Weights of a small transformer language model.
Training: a variant of Muon for these matrices, 10705 steps.
MLP neurons of a small language model. Each row is named by its layer, matrix (up: input weights; down: output weights) and neuron, and shows model dimensions 80-207. Each number is 50 + 12 x the weight over its row's rms, rounded and kept within 0 to 99.
After each neuron's rows, "fires after" lists the tokens most often just before its 100 highest values on Wikipedia text that the model never trained on.

L4.up552:45 52 34 24 61 35 38 48 51 60 51 35 52 55 35 46 44 46 62 42 46 58 54 51 54 40 65 44 64 41 59 43 41 35 38 50 66 37 53 49 37 22 65 61 34 52 44 48 45 57 53 42 59 57 61 46 60 30 43 80 57 49 41 44 48 44 53 58 63 59 28 63 39 56 63 61 46 52 50 41 57 50 36 64 44 43 62 44 49 69 51 58 56 44 26 48 34 44 74 71 57 71 83 50 46 62 47 55 54 53 45 26 45 26 35 72 46 43 80 42 57 56 52 45 63 62 60 57
L4.down552:50 32 80 55 63 45 54 46 44 69 70 64 60 58 34 77 50 55 55 20 47 45 60 52 66 38 49 47 48 28 50 65 33 56 30 44 51 46 45 34 25 50 52 40 43 33 40 69 53 43 62 53 59 46 56 60 32 37 72 49 70 43 27 45 34 43 53 50 57 62 60 38 40 41 52 50 55 63 42 27 49 69 70 53 56 41 60 42 32 22 45 56 29 15 56 47 47 53 58 33 67 45 63 37 55 46 34 46 54 51 26 38 33 41 36 63 39 59 48 47 68 34 46 57 54 49 54 31
fires after: " M", "M", " B", " K", " Mar", " W"

L4.up658:49 29 48 45 41 44 67 68 25 54 46 50 42 43 58 59 35 38 56 72 37 59 60 52 55 68 47 71 53 62 50 57 61 47 56 63 44 54 48 66 39 51 46 84 80 69 48 56 53 61 35 50 46 24 60 42 62 37 57 61 47 58 38 67 48 64 78 58 65 61 82 41 54 39 43 51 55 49 63 44 59 67 55 33 38 59 54 44 60 53 63 53 73 52 31 65 30 56 47 64 56 62 52 60 44 69 59 56 53 38 46 60 46 52 34 52 35 57 34 32 65 56 48 33 64 55 26 62
L4.down658:78 44 46 37 66 48 44 44 49 57 52 42 71 39 44 46 38 72 42 48 58 52 49 65 50 64 57 51 54 29 42 71 70 75 43 53 69 48 44 58 36 55 57 29 48 52 55 47 12 58 61 46 41 41 58 55 43 45 34 50 56 49 58 29 53 36 35 39 39 46 38 63 55 34 36 71 71 63 35 55 43 41 54 48 60 32 54 35 58 53 57 33 58 52 48 54 44 69 51 45 51 39 43 40 48 54 54 38 43 72 40 29 31 46 44 54 51 42 35 40 52 36 47 24 57 49 50 50
fires after: " S", " s", "-", " An", "S", " O"

L4.up452:25 66 34 33 60 59 37 68 49 49 42 46 68 38 44 67 53 45 43 45 32 33 48 53 39 64 45 53 54 36 42 58 55 58 49 50 53 56 40 59 65 47 53 51 41 67 49 21 40 64 54 50 52 48 26 50 42 32 67 52 60 46 37 40 68 45 52 64 43 46 45 50 45 40 22 45 56 53 70 54 30 49 49 37 35 48 38 63 43 67 62 42 48 54 64 62 38 47 71 57 53 60 50 49 38 61 35 24 27 55 61 46 69 64 41 48 41 51 46 42 69 42 56 55 61 30 51 48
L4.down452:61 40 54 45 52 75 54 39 35 38 65 36 42 63 38 39 46 63 48 55 36 53 49 48 50 64 43 88 47 44 31 67 37 55 51 38 75 49 86 69 44 58 48 58 51 47 31 57 47 53 64 55 58 40 44 41 47 36 36 60 38 64 49 33 69 34 50 58 72 47 53 49 35 50 22 36 51 53 50 68 40 55 43 55 53 40 48 43 65 51 57 49 43 44 45 58 21 60 36 46 33 48 36 71 56 36 38 49 45 28 44 47 62 36 43 60 40 52 47 51 59 28 60 59 54 35 36 44
fires after: " B", " L", " the", " M"

L4.up199:45 59 39 58 45 51 45 43 35 37 33 39 45 70 53 44 60 41 52 67 65 64 67 34 47 51 64 23 46 42 66 49 67 39 68 65 37 55 45 59 55 40 31 68 55 55 52 42 44 35 71 59 50 40 25 41 50 51 64 44 45 57 55 55 46 49 75 61 30 50 35 64 39 52 65 64 63 48 51 67 50 58 53 55 53 47 45 75 44 61 48 51 66 49 48 40 79 48 46 72 33 43 28 54 44 75 34 80 37 52 50 53 31 52 27 45 62 23 62 29 35 52 36 56 46 30 65 32
L4.down199:20 38 44 55 48 62 49 61 42 33 57 52 46 48 71 67 41 43 50 76 59 47 74 44 49 60 26 59 37 48 45 56 47 46 59 50 64 52 33 69 36 29 48 26 47 28 64 47 42 54 72 62 45 44 42 46 62 48 48 46 45 42 71 51 58 39 61 63 31 44 68 57 45 65 52 55 48 33 58 71 66 66 43 32 57 47 32 41 51 39 45 29 64 64 29 53 67 54 36 46 41 69 54 43 77 57 64 52 50 42 50 56 33 50 44 53 34 52 50 36 40 56 40 49 50 39 61 64
fires after: ".", ",", " "

L4.up266:58 71 56 48 64 53 77 53 42 62 50 52 65 32 66 54 68 58 48 51 53 59 43 60 61 47 42 53 57 26 66 27 65 58 60 37 48 73 27 55 49 43 43 56 62 47 79 52 48 64 56 44 51 52 35 45 52 42 61 55 49 55 40 46 64 27 56 33 65 54 29 44 83 35 53 59 57 32 38 50 40 37 54 32 60 57 37 50 59 38 44 51 75 48 54 69 60 53 62 66 50 53 70 66 42 60 47 55 53 43 59 52 61 54 63 46 30 68 83 44 72 52 43 64 54 34 37 44
L4.down266:59 33 31 53 33 54 37 42 42 63 48 58 53 38 42 32 57 42 34 43 44 64 63 40 46 55 51 48 68 58 48 56 71 53 68 29 43 34 66 30 76 40 70 45 75 84 51 64 37 54 59 49 42 56 49 56 40 69 42 59 75 51 50 51 42 65 52 71 48 45 45 52 47 39 48 40 34 49 23 61 56 66 84 58 31 48 47 28 36 62 66 51 38 49 62 35 48 24 35 24 65 57 62 43 32 51 60 56 32 52 27 64 70 43 48 45 38 56 42 67 66 62 56 39 80 34 49 66
fires after: " l", " L", " one", "L", "it"

L4.up465:46 50 45 42 62 46 85 47 35 44 78 54 70 39 60 59 52 38 46 51 47 52 51 30 47 50 30 57 32 40 58 42 48 61 37 67 58 54 53 39 30 52 50 47 60 59 79 67 57 65 68 45 37 53 64 41 60 60 50 54 68 44 47 48 46 65 52 46 27 52 68 52 50 38 71 59 55 85 65 34 55 64 60 54 54 46 66 43 54 62 68 79 56 50 54 55 45 58 79 50 45 58 40 29 51 83 33 41 55 64 38 36 56 39 36 62 57 65 34 48 67 37 69 39 26 71 43 51
L4.down465:66 62 76 55 44 59 49 44 38 53 35 89 47 52 42 41 41 41 60 69 40 25 54 46 54 43 50 75 30 55 31 43 65 34 46 68 53 59 49 60 30 55 51 65 57 50 45 39 51 38 52 49 55 42 35 37 47 40 48 56 54 51 32 36 35 46 41 49 58 34 32 58 50 56 38 50 50 45 51 59 52 43 52 49 61 38 37 58 56 48 38 32 55 49 38 59 58 43 21 72 45 49 75 49 51 48 72 57 44 45 66 56 49 64 63 54 63 49 34 44 59 57 48 36 61 52 48 53
fires after: "-", "0", "1", " O", "/", " p"

L2.up14:53 53 44 72 42 56 44 48 45 42 54 56 34 45 53 49 48 54 33 13 57 35 50 46 46 45 46 30 50 54 53 41 72 39 36 44 75 44 50 50 47 48 51 43 47 41 54 33 57 38 25 53 57 38 33 49 41 37 72 46 58 23 52 41 38 33 51 33 35 48 46 62 48 61 57 62 59 57 54 62 35 84 60 63 29 53 70 54 61 51 50 57 23 58 69 61 36 58 38 35 42 44 46 55 53 52 54 66 41 44 67 44 76 53 76 56 72 55 34 38 39 29 79 50 37 55 43 49
L2.down14:46 62 54 44 53 53 62 44 72 44 47 41 51 62 57 37 46 57 55 54 64 46 35 57 49 42 23 74 44 62 38 53 48 55 47 44 51 56 59 44 45 53 68 35 40 53 68 48 56 47 59 54 56 28 61 42 43 48 39 49 43 35 37 57 43 48 51 61 80 49 41 45 40 61 39 59 56 47 62 50 53 35 47 45 26 44 55 51 59 37 45 75 52 82 59 53 56 61 41 51 47 30 66 40 50 61 44 33 62 39 59 57 59 58 28 37 29 34 68 59 45 58 46 27 46 24 57 66
fires after: "\n"

L2.up492:26 55 37 34 59 54 50 46 51 29 51 62 38 64 41 74 60 42 52 65 55 57 50 38 55 49 56 43 62 34 27 58 50 61 51 51 49 53 44 35 63 57 53 51 66 69 36 50 60 63 36 50 71 50 38 45 53 86 57 39 47 46 33 20 53 54 68 63 68 50 57 41 28 54 49 29 63 46 65 52 45 35 32 54 15 65 44 50 66 50 38 59 48 51 66 50 53 45 51 68 47 56 43 44 52 60 48 40 55 49 32 54 35 52 38 64 72 45 52 47 50 58 50 46 77 48 53 39
L2.down492:56 63 38 47 33 66 56 30 46 54 41 51 57 37 48 30 57 64 51 64 41 54 55 45 29 27 83 71 62 44 35 40 54 69 38 69 32 46 44 49 55 50 39 39 73 50 37 46 60 63 20 55 56 62 58 70 43 72 47 57 39 69 45 38 46 50 57 84 56 25 35 58 45 46 71 33 46 52 60 46 44 61 36 52 38 48 41 65 55 43 48 57 63 48 53 46 46 32 53 62 52 56 60 61 53 62 63 58 55 46 37 49 50 50 39 52 52 52 36 45 51 81 59 61 38 41 41 45
fires after: "\n", "-", " (", "6", ".", ","

L4.up883:49 45 46 64 48 53 37 54 48 59 51 48 54 42 49 36 49 28 47 38 39 47 36 62 64 41 67 53 60 56 60 61 61 49 22 45 64 38 62 28 45 58 60 62 44 33 15 49 66 58 46 49 57 39 59 72 41 31 45 43 40 58 28 51 57 62 57 48 65 62 28 55 64 59 48 63 46 54 63 36 62 44 63 67 28 54 48 57 50 68 56 51 68 30 72 52 54 44 63 62 62 37 56 47 53 48 68 43 61 55 44 36 36 34 60 43 52 32 35 54 58 68 45 57 68 63 40 36
L4.down883:62 60 40 47 78 51 47 42 52 45 27 65 52 45 44 62 49 69 38 47 21 70 38 51 61 44 72 40 44 44 44 62 45 43 53 52 57 47 63 64 47 40 64 35 45 46 56 59 55 44 48 73 65 43 48 38 76 42 78 40 58 27 42 46 30 31 60 66 56 31 42 23 51 56 64 56 39 70 43 61 49 43 60 55 64 40 57 58 60 60 45 47 57 44 51 61 63 43 58 61 54 42 39 52 52 43 60 28 63 72 74 61 59 39 47 53 57 59 60 32 50 47 50 42 58 32 59 62
fires after: " |", " c", " C"

L4.up226:49 40 43 56 50 39 40 20 35 56 64 57 48 49 37 64 53 73 58 37 46 66 63 66 63 38 67 73 47 47 55 49 35 53 64 43 36 52 68 56 43 47 51 41 44 70 50 68 53 57 64 38 49 43 52 64 62 18 72 46 65 44 58 35 36 33 60 49 35 50 43 27 53 60 81 49 52 72 66 56 47 60 26 54 42 44 46 53 58 70 30 46 46 39 40 52 63 33 38 55 46 36 28 63 24 56 54 46 62 45 46 50 54 41 50 51 41 37 36 14 38 49 34 54 47 72 35 48
L4.down226:46 51 47 62 39 59 49 66 41 51 57 43 50 43 47 44 63 84 53 46 47 56 58 29 39 40 41 24 49 42 68 40 61 46 51 74 71 41 22 45 66 39 53 62 60 25 35 46 31 41 62 56 54 61 39 42 62 62 50 60 49 51 36 39 59 48 38 37 69 55 44 71 69 54 50 50 57 64 45 49 61 73 59 64 41 60 40 59 42 51 41 32 59 37 56 33 58 38 47 53 53 42 74 49 49 47 37 55 52 31 40 36 46 57 65 32 61 56 53 42 64 50 67 73 56 54 39 56
fires after: ",", " (", " ", " and", "3"

L4.up141:43 58 39 55 54 59 47 45 61 43 16 48 40 50 72 36 55 40 59 45 42 46 37 31 51 54 42 44 52 53 52 48 47 38 41 55 43 48 74 56 27 45 46 46 44 59 38 46 39 46 65 55 54 49 55 46 60 40 55 59 42 48 29 44 54 58 33 56 53 64 46 56 47 29 51 64 64 59 49 56 56 40 37 59 61 59 59 56 27 72 43 53 51 50 47 44 65 48 42 41 53 45 30 33 45 55 50 40 14 41 53 36 46 58 37 56 59 51 51 60 40 44 54 69 48 57 42 29
L4.down141:43 53 52 43 51 61 35 51 32 32 34 55 63 48 43 68 54 43 67 43 26 54 64 41 64 62 54 54 37 44 40 64 45 37 78 32 39 52 71 45 52 47 19 49 44 50 67 45 22 36 39 66 42 48 55 58 38 45 55 63 67 53 62 36 42 28 48 48 74 55 53 57 45 36 29 34 58 39 49 74 72 57 62 46 45 39 76 59 27 51 40 39 47 49 62 66 47 36 52 46 45 40 40 54 39 56 40 59 34 49 39 48 44 56 32 32 52 52 73 58 60 42 63 55 51 44 61 39
fires after: " B", "ai", "b", "3", " b"

L2.up533:40 60 69 53 30 37 53 63 62 63 44 57 52 52 46 58 41 51 42 34 42 41 49 52 36 57 57 62 56 30 36 39 72 70 37 52 54 45 50 34 53 53 62 25 35 58 36 46 67 66 41 57 50 64 45 77 60 70 54 41 49 61 42 66 69 60 45 74 50 32 46 75 65 45 60 33 39 68 44 46 45 79 48 45 37 74 64 72 37 42 56 47 50 55 53 62 48 41 36 58 32 60 43 58 62 43 44 47 51 31 55 44 65 50 42 39 69 40 58 66 44 48 54 57 43 64 66 54
L2.down533:69 37 47 50 54 40 38 58 69 43 41 59 68 46 43 53 77 47 49 63 42 52 45 40 47 56 32 75 46 54 51 33 45 69 46 55 59 53 61 33 55 45 65 54 42 51 42 52 78 37 47 52 41 41 57 43 62 46 58 64 49 49 36 46 52 57 22 50 67 62 64 49 70 41 44 48 32 44 28 34 58 41 53 25 43 54 36 50 55 55 79 58 49 50 46 34 54 46 50 82 60 45 54 31 51 31 51 45 56 49 46 52 44 44 13 42 54 64 38 50 34 54 42 48 57 38 41 45
fires after: "\n", "==", "===", " ==", " |"

L4.up18:64 64 49 50 26 68 42 44 51 45 37 74 71 44 47 67 61 33 47 32 60 49 40 38 29 51 44 61 37 47 52 50 44 54 65 68 57 33 74 41 64 57 33 35 60 71 45 50 39 37 23 43 65 57 33 47 60 64 56 45 50 57 60 52 36 55 52 59 45 32 56 64 61 59 70 60 57 51 66 60 34 46 39 58 28 48 63 55 43 40 43 35 69 27 41 38 54 58 66 56 59 42 60 51 59 51 53 54 57 46 41 58 47 41 68 50 53 51 61 49 75 40 52 63 69 49 65 46
L4.down18:47 52 67 70 52 46 24 34 45 56 39 32 39 60 49 63 41 39 63 60 76 42 34 58 42 55 37 46 27 44 43 26 32 59 54 62 69 45 50 54 46 44 69 41 48 52 41 45 63 40 43 58 26 53 42 49 30 54 39 59 57 64 67 33 44 53 41 48 54 61 42 55 44 51 55 67 54 67 61 37 50 56 60 58 34 39 64 55 38 49 64 29 49 50 54 48 44 51 38 66 56 55 40 68 48 53 63 58 57 44 58 52 55 61 56 60 62 59 38 40 60 51 48 65 41 71 77 76
fires after: " in", ",", "."

L4.up458:42 41 37 32 46 37 51 47 43 67 79 62 47 53 66 60 52 60 51 44 70 52 52 35 50 67 51 41 64 58 58 48 40 62 52 42 60 55 26 27 28 51 65 66 47 50 41 43 38 50 74 37 37 35 47 67 61 58 32 49 51 40 46 46 37 38 70 65 31 52 55 42 54 59 72 29 47 45 42 44 46 59 60 49 47 48 52 56 46 44 43 68 59 35 39 64 45 55 74 28 43 47 33 61 36 52 60 61 47 63 47 50 57 34 34 48 34 48 45 44 61 30 49 53 48 49 49 49
L4.down458:51 55 57 51 44 37 69 55 60 57 42 74 65 81 47 29 57 54 40 36 59 54 52 34 53 69 57 51 61 50 65 54 51 75 62 47 49 49 50 49 33 34 63 34 55 68 44 57 44 54 41 43 41 47 30 55 44 54 47 64 35 44 52 49 41 58 48 43 48 35 49 38 30 44 55 61 31 60 36 49 42 45 58 46 47 41 66 68 37 34 44 23 30 49 37 49 20 49 40 56 35 56 39 62 40 30 53 55 63 67 40 35 54 79 62 41 45 31 40 64 46 52 83 37 62 48 41 66
fires after: " ", "1", " c", " m", "-", " ("

L2.up932:65 63 72 40 70 58 54 46 61 39 38 76 45 64 44 51 52 56 44 62 62 43 65 48 49 50 64 45 53 39 41 62 63 68 50 40 52 51 55 39 65 44 46 51 53 71 50 55 69 55 42 60 47 48 55 48 46 62 37 42 70 64 33 50 41 64 62 38 57 56 42 67 38 63 54 54 40 27 54 58 36 55 60 61 20 54 50 52 56 33 57 46 54 49 20 55 51 32 56 73 47 52 41 54 31 59 60 51 39 60 57 24 78 50 39 59 49 42 59 64 32 30 62 40 64 46 41 17
L2.down932:37 41 46 52 53 52 48 50 46 59 71 73 55 40 46 51 49 49 33 55 60 47 61 31 31 59 62 59 36 71 60 60 72 74 40 58 49 48 36 51 57 50 67 59 63 51 43 25 71 30 42 34 52 41 57 43 39 57 60 44 66 73 50 50 54 69 48 65 40 45 52 52 46 79 61 47 69 57 46 50 43 73 41 70 60 56 31 72 59 39 69 41 62 50 57 40 58 53 45 51 50 57 50 54 20 44 52 50 50 45 70 42 65 65 45 68 62 54 63 63 30 24 66 65 42 31 50 31
fires after: "\n", " (", " U", "S", "E"

L4.up909:30 38 57 37 60 66 52 57 54 53 53 46 55 32 58 18 43 32 38 48 47 40 52 56 71 39 41 54 48 46 61 66 55 45 40 61 47 49 74 45 54 47 52 31 33 51 47 53 74 38 42 44 56 67 42 70 61 42 38 64 51 34 58 57 43 42 31 35 47 51 40 52 62 10 43 57 59 46 45 58 41 80 65 40 52 44 63 56 44 66 68 27 36 64 70 68 55 54 48 46 38 56 40 22 45 59 36 42 50 74 12 57 59 50 40 54 51 52 72 57 67 32 53 31 57 46 46 28
L4.down909:46 58 60 51 32 36 62 37 62 66 54 50 23 63 33 38 63 55 62 52 46 64 50 55 40 56 45 58 48 31 54 61 35 41 57 37 51 63 47 51 55 58 53 32 75 51 44 51 28 35 58 67 52 32 45 48 43 54 41 54 50 49 39 57 61 77 25 53 39 53 55 29 46 36 55 31 57 67 64 42 57 59 29 79 50 50 37 63 43 21 52 34 58 63 63 44 40 46 36 64 42 49 67 50 41 53 44 65 66 50 64 43 58 66 65 47 54 45 31 42 32 55 46 33 67 59 53 40
fires after: " B", "T", "B", " b", "W", " \""

L2.up830:42 56 56 49 47 63 43 50 62 47 60 65 50 52 54 47 56 44 23 54 40 34 55 55 52 45 53 68 64 31 64 51 39 38 36 37 67 77 47 46 42 69 81 48 41 50 40 51 59 47 41 57 55 42 46 62 43 50 48 53 68 56 49 57 33 41 70 59 53 56 56 40 57 40 53 42 45 49 40 65 30 54 53 42 27 70 50 51 57 55 38 70 23 55 58 72 46 32 53 52 52 66 43 51 40 58 55 62 50 39 33 44 45 47 45 64 57 52 60 28 49 57 49 35 48 51 43 45
L2.down830:48 51 43 52 53 53 50 44 32 49 67 62 60 52 43 35 36 46 45 42 45 50 67 55 39 39 47 57 46 38 53 53 59 83 58 48 69 41 56 42 35 64 62 18 45 41 23 50 52 43 58 47 56 53 59 48 30 51 56 56 43 43 66 40 24 56 56 45 48 50 46 61 46 60 73 54 39 35 76 58 38 32 54 51 54 55 33 32 29 46 46 76 41 31 46 51 49 54 55 64 49 47 58 75 32 76 47 45 66 39 42 51 56 55 61 46 42 44 63 52 55 63 46 50 45 45 38 48
fires after: "\n", "ter", " United"

L4.up802:46 65 33 46 49 51 40 47 62 63 57 51 62 46 46 58 35 37 41 44 49 26 42 71 51 58 53 57 52 51 65 62 29 57 52 56 58 47 49 41 58 35 31 67 40 38 44 39 33 34 66 46 39 50 55 59 46 28 56 53 64 65 65 51 55 48 70 60 59 76 43 46 73 29 47 60 75 60 60 17 57 31 40 63 48 37 54 39 45 65 29 52 55 47 37 35 46 24 51 36 60 46 52 61 50 45 67 55 68 56 32 49 64 37 50 48 52 38 61 63 56 54 27 53 50 66 39 52
L4.down802:42 51 50 43 41 48 63 60 36 56 48 49 65 34 31 53 36 64 40 43 33 45 38 35 65 29 48 64 39 61 67 42 61 58 35 53 42 37 64 47 41 45 53 37 60 74 63 53 44 45 49 48 22 38 53 64 63 45 75 44 48 35 51 39 48 47 29 37 44 35 58 57 47 58 47 36 45 37 39 53 60 56 67 49 45 57 53 46 37 46 60 49 66 41 36 49 65 53 50 44 38 63 61 76 61 49 30 30 69 49 44 61 46 67 46 57 30 53 49 61 72 51 50 47 43 40 43 32
fires after: " E", " C", " I", "I", "E", "A"

L4.up524:57 47 40 40 48 67 54 46 33 70 46 43 27 51 66 52 41 67 70 60 39 56 63 44 76 47 45 44 42 56 42 40 49 33 57 53 52 54 58 31 45 36 40 14 66 71 27 55 50 32 76 64 54 45 65 60 52 53 53 63 42 67 34 59 44 50 52 51 54 42 67 48 62 68 47 47 55 40 59 66 36 54 37 63 40 43 54 51 65 71 64 52 53 70 43 56 53 43 46 44 57 49 57 36 39 56 40 62 49 43 44 43 42 50 34 40 62 49 54 36 41 60 42 56 20 54 47 44
L4.down524:39 50 71 54 41 51 63 42 64 49 60 58 47 42 63 42 55 37 42 48 46 46 36 36 45 51 45 64 51 51 59 48 48 47 34 54 34 52 47 49 45 67 52 09 53 52 52 68 52 33 67 57 45 38 52 29 47 68 60 33 47 52 41 50 64 39 47 43 40 42 60 29 41 55 43 61 43 54 47 47 51 57 63 63 67 82 54 35 48 40 64 24 55 68 66 71 45 62 29 65 51 60 67 32 48 65 35 51 43 45 56 52 32 55 36 40 62 60 36 35 51 72 43 59 64 58 43 44
fires after: " (", ",", "\n", " \"", "—"

L4.up29:52 38 09 65 71 60 59 51 71 34 72 43 68 49 52 44 52 53 38 54 51 48 61 59 43 47 60 44 63 38 37 49 44 35 59 52 68 54 31 52 65 46 58 65 34 42 33 51 47 56 50 50 25 22 80 37 62 39 31 41 39 36 57 44 49 43 54 40 58 68 51 53 48 42 42 54 45 31 48 58 49 53 44 36 31 69 50 39 51 41 56 55 31 52 53 34 42 47 63 37 85 52 41 61 58 53 47 45 54 55 43 21 40 20 51 60 26 52 48 53 73 46 51 53 47 58 74 27
L4.down29:46 53 40 78 43 43 67 51 40 46 37 45 56 47 68 37 56 42 43 72 61 64 40 20 54 64 41 55 50 53 39 42 68 36 56 46 55 50 57 50 55 26 72 82 27 51 54 56 41 43 72 40 43 36 75 50 59 66 65 41 57 35 54 46 45 45 54 51 46 53 58 77 46 47 46 55 38 50 62 59 63 56 49 51 57 63 35 37 43 46 29 49 25 25 39 44 62 47 66 56 62 38 45 48 34 58 32 40 31 44 60 29 50 33 43 66 26 27 48 39 43 38 39 60 46 25 46 54
fires after: " M", " B", " C", " O", " P"

L4.up754:58 69 68 51 74 57 48 73 42 54 29 56 66 51 37 58 46 40 49 54 60 63 65 44 42 59 52 27 54 38 74 68 61 68 36 49 64 27 38 20 54 47 73 52 42 43 68 31 41 68 50 56 34 64 68 53 47 36 51 69 59 46 60 43 54 45 70 57 54 46 36 57 72 53 33 43 68 53 50 61 35 56 35 31 25 52 48 61 53 67 76 61 55 48 51 59 22 75 48 58 50 59 36 53 55 41 37 40 58 28 55 57 53 68 46 56 42 55 68 63 59 44 51 47 43 54 47 35
L4.down754:33 44 46 48 54 51 58 56 30 62 68 53 63 40 27 27 38 27 68 20 44 46 37 48 47 45 51 31 61 71 37 28 74 49 34 34 37 65 50 35 55 45 53 47 49 71 34 36 44 58 52 29 58 31 63 62 53 49 53 55 51 45 62 38 63 54 77 21 54 50 30 42 44 47 55 11 43 53 45 51 33 50 45 60 56 44 53 34 53 33 65 51 37 59 60 56 54 70 63 47 50 58 47 66 52 54 45 41 45 43 58 72 38 48 35 46 39 31 35 46 56 35 43 70 61 40 42 30
fires after: " L", " B", " l", "L"

L4.up835:50 53 39 55 34 51 59 59 56 36 39 33 52 63 40 62 39 59 48 42 42 51 52 51 54 31 62 51 61 53 50 74 67 30 27 56 28 45 49 51 54 61 55 36 82 64 46 59 39 49 39 41 67 39 53 61 53 57 65 59 47 58 30 39 45 42 51 40 37 53 31 57 36 49 67 61 35 34 40 61 47 47 40 64 47 37 72 46 35 50 46 47 55 64 48 37 48 29 52 49 52 34 67 38 65 38 51 76 64 48 45 47 53 60 68 68 46 32 79 17 35 35 44 55 50 61 57 47
L4.down835:38 67 47 49 52 26 25 70 35 57 30 58 46 49 44 51 37 64 37 63 26 21 59 39 50 32 63 44 51 36 46 54 51 36 41 50 47 45 50 58 64 52 47 39 68 53 22 45 40 25 52 33 53 65 40 45 39 29 56 58 62 59 58 37 44 47 44 49 65 64 59 61 17 58 49 41 51 50 24 27 71 50 56 51 65 40 64 49 57 43 66 41 39 33 52 69 56 34 37 39 58 56 56 67 54 49 40 46 49 42 54 38 61 57 42 51 58 39 55 42 52 47 49 18 48 35 52 54
fires after: ",", ".", " He", " She", ")", " he"

L4.up954:39 51 34 55 67 58 62 49 60 49 71 38 59 43 65 30 38 32 54 45 64 35 59 47 25 61 42 61 54 40 37 56 56 32 54 67 51 60 63 52 45 34 46 61 38 70 58 58 48 51 32 58 37 31 60 63 42 20 52 55 68 53 50 45 45 58 44 58 66 56 57 49 51 58 50 48 39 44 53 46 26 64 56 50 50 47 45 34 58 57 59 62 47 74 36 45 40 23 60 56 56 62 40 65 56 54 53 47 44 65 23 43 49 22 47 53 37 64 53 50 54 70 60 29 46 55 51 54
L4.down954:40 33 58 22 62 43 46 76 40 46 49 60 66 36 46 44 59 83 37 81 68 67 33 40 65 54 44 61 48 50 36 57 51 57 27 45 52 50 50 57 45 47 23 41 57 42 51 62 47 44 66 58 58 51 49 37 68 54 53 47 60 44 55 51 38 58 65 43 48 49 63 49 48 42 62 40 48 51 62 74 27 44 58 45 62 46 55 48 67 58 54 49 36 48 38 73 43 35 44 44 40 15 57 57 42 74 41 65 56 64 50 26 44 43 42 56 38 71 55 27 35 71 54 39 68 55 37 48
fires after: " S", " T", "S", " St", " K", " P"

L4.up623:26 41 42 53 51 36 67 65 38 30 50 49 50 67 66 49 50 46 46 58 64 74 46 56 34 45 62 49 37 43 59 57 63 49 48 59 54 64 43 52 55 56 32 42 36 82 35 56 47 50 46 60 69 39 67 78 50 44 59 76 64 59 42 61 20 67 32 71 49 35 28 65 55 52 41 37 67 50 46 40 46 55 45 49 48 48 30 39 68 40 40 62 62 63 57 47 52 58 38 33 46 43 37 65 50 42 50 65 54 56 72 44 48 46 47 62 43 39 52 46 38 44 35 64 34 57 70 54
L4.down623:55 49 24 50 47 51 58 53 45 44 57 26 75 49 69 19 60 48 41 44 48 59 64 62 37 64 42 43 31 39 65 55 50 58 59 48 56 36 57 62 26 55 51 50 56 61 54 54 28 39 48 60 37 42 34 43 54 80 65 48 57 25 27 42 31 37 46 50 42 46 68 48 46 60 40 51 65 43 82 54 60 63 40 59 53 46 02 41 56 42 39 09 59 55 58 36 48 39 32 41 51 51 63 59 50 48 49 37 63 38 34 48 40 37 57 60 56 49 55 41 68 39 35 55 59 47 43 49
fires after: ".", ",", ":", "′", " ."

L4.up384:51 48 39 69 34 57 44 65 69 41 50 47 32 58 56 51 72 50 49 31 51 58 43 83 37 74 65 36 56 60 59 55 42 38 50 50 35 36 80 42 52 55 50 64 50 37 34 61 41 36 60 67 63 42 42 46 59 52 42 48 36 57 47 51 49 67 37 39 60 45 45 59 53 57 20 44 66 38 40 34 49 40 47 66 67 58 56 69 48 47 47 57 37 48 49 28 50 56 51 48 73 52 56 72 59 40 57 71 72 63 47 45 44 50 60 52 42 48 64 46 28 67 33 46 65 52 49 56
L4.down384:57 56 69 49 43 73 58 52 48 45 50 51 80 54 40 54 70 48 48 40 47 70 71 72 30 24 59 49 45 62 50 56 57 19 69 29 49 70 55 48 38 27 71 55 48 66 55 15 48 42 28 55 51 48 56 47 60 51 59 50 53 70 48 57 62 56 46 59 47 44 59 68 69 46 54 41 56 67 48 62 76 42 50 37 52 35 53 43 57 52 58 72 41 51 44 29 66 37 30 43 47 50 33 52 47 56 60 30 47 40 58 34 40 56 32 56 63 74 69 64 48 51 63 52 67 57 57 53
fires after: "\n", " |", ":", " Team", "os"